Weights of a small GPT-style language model, trained from scratch on English Wikipedia: RMSNorm before each block.
MLP neurons of a small language model. Each row is named by its layer, matrix (down: output weights) and neuron, and shows model dimensions 272-463. Each number is 500 + 50 x the weight over its row's rms, rounded and kept within 0 to 999. Numbers have three digits each. A neuron's up and down rows have the sign that makes its largest values positive.
Before each neuron's rows, "raises" lists the tokens whose logits its output raises most directly, leaving later layers aside.

raises: " abroad", " beyond", " outside", " into", " off"
L4.down1908:507543488491559547491559466518488538499439533394518493578568510472446448453510457482519526464460448416475568446509486524539510408399539457486606492571489597465516485515530524483451502457481526480467444480428509461429474512463445587497437489501466548532519457493398429457515438465530541446501526473436494497562433418513526558480506473484550482515589437431519465520577425472457491483609433566473655557511546554461543496442499483508464543537519512534535466502389476457601432504511445528566519530445513510374478486496501477548616489506477469522581490506501481429440472626447536462

raises: " injur", " shock", " COVID-19", " injury", " vs"
L4.down2026:458514487437411485555534554431543460535516523540595520445494415530528509499482541477590567459356562461542495513504456517528475520497524501540493551497449510398529494504514548453540479386461466463471493468554427542515556429470529524454436484515515566552568500461538540524543501514578488488361430459437498577434654520556492410465551518569566457376548522516459550505464567521467497432508469578481420483467476438444522529441506583472469527544441538493446526519486440576500496542483505527464539457519387491513519554468488555494474520451539571571499494573457512499503329507499583466

raises: " others.", " others", " finally", " again", " later."
L4.down1688:522565508510626475549498465463513544422422566491462571525477429478414477511519439495539556557494508523501528465478498614532547508553530475535547542561519591593568497614428535426466453403494450453582497536503489585536433582478436543490494492453414512385600510624453448527413496503582526569509517585447475541503511401507580506503469435485449464519527513480507488510525493536434477498462413553493559477537573530472455497500661527541564480512511421523508551474558543549495442478538478474476500544516409418602445426519443450525558538491486527496473521484426511505466464551451547447

raises: "ician", "ics,", "ical", "ic", "ic."
L4.down1885:503466563524490474503558416614500440521481436427543490470437499524431426520465410473545514508511494598512532438476520608490557548510388447498539436595479547422448428438484504477447496472432485369549417529546475630511502430477470422481470505493539513457490512551500618474510492459493512569515488507412506516387496497485443514434572519528427492471456527430563559472565413537541456472471445477556531519472543473492548478436502456469453516431471530468519632553445533550537533535534448473558540479527467508498439533500518442469447455493549365429509453519493581534482544494564541478

raises: "ain,", "ner,", "or.", "ains", "oring"
L4.down1741:478539533439475524486539507491493490477477504572498571540533560398505469503519432499522477525574525497432539600532451487555437532443585427524509517432440507569455469532489555520487490516474582480502494403477397530586566468482474532483554506466575457433465612562580514528616557570542506465603563505441440539529525584470562531470546478370527502470529548476497483492447535543582431407521563431461520487617423536573499501531541454533536501508490526481547558483521584460487481535458552535489493467496488503502517542501483512528417518561552395538446468403551602547511450460543537561

raises: " kind", " type", " year,", " clas", " year."
L4.down681:510489568513454493481466466556521449554530533433462429478543524402481471451514556453505455483520452575560483463539468561434493485506417467512522553537537473429487505504481413522471502553475486486535417508502466463547487515591525533479550401475546438581553487480519455533470432519535494469495513544451491516509608492475399500545431459572518547501505561514446591514512485460443373591409547493491560462543474509398483471573529583409448531391562439513569467591490502492418537630518490426453586602459451424509504543476509493568494520490469506442481559540469541483429519483477531413

raises: "der", "s.", "s,", "ter", "er"
L4.down135:488483547542408463533498411417485575457508577555459447546471521459559538413536553495608532452489525462385569533500360493588404466438448430420535545500478546510521591452532510484454451457565450401446565460517464490477540537449532536490572471468482462478519600445479464426574447592418575501448516534495488495453454464416596474471509514457445478479597529434557525537467494554551527468592525562445449522461445508460506528574515477490541436500487486557478544542460437592479462560474539457469472431499467494517420485502576451463522579535560458480444425461493515490546623457540497567

raises: "arl", "othe", "own", "oth", "ose"
L4.down807:440486568571488424428478492595507594488518458497508538568694501431438584525455467529421527525500530537538527514455520522407554510491606549518409472461474521513503517516466552547512480483507557410488465443530673477490536456486543510456455529428524475501502585444446495550446578549492592402459502499520555449495585530488636542395436441530550513537473404491503569488398508542476548461490482424420469476495404449430440434451528544585547477479495506551425585573490494466540449463488475446524426489388471497404498568539507512540492510534491487477577459491460576475531529428464465576

raises: " however,", " here", " this", " however", " these"
L4.down202:493486392562558472442544576454531538472553510509520507518370514537436443566536518611482500517490516530434503409461547502563594423438403455427550539508526479427569450551528530405461519548489577470358586531439544493514546526483441504490541509519553556474463484550525490512481546538429443470500520532490498463407446531553524485591561422508556463531589600487546556503550501557518473539539550469549424499463488498483565471506518476508552548522509535505456550542426464524538468497526507384521552517473456392534559529554408463486536538512474540487423535462543583458525522509483476579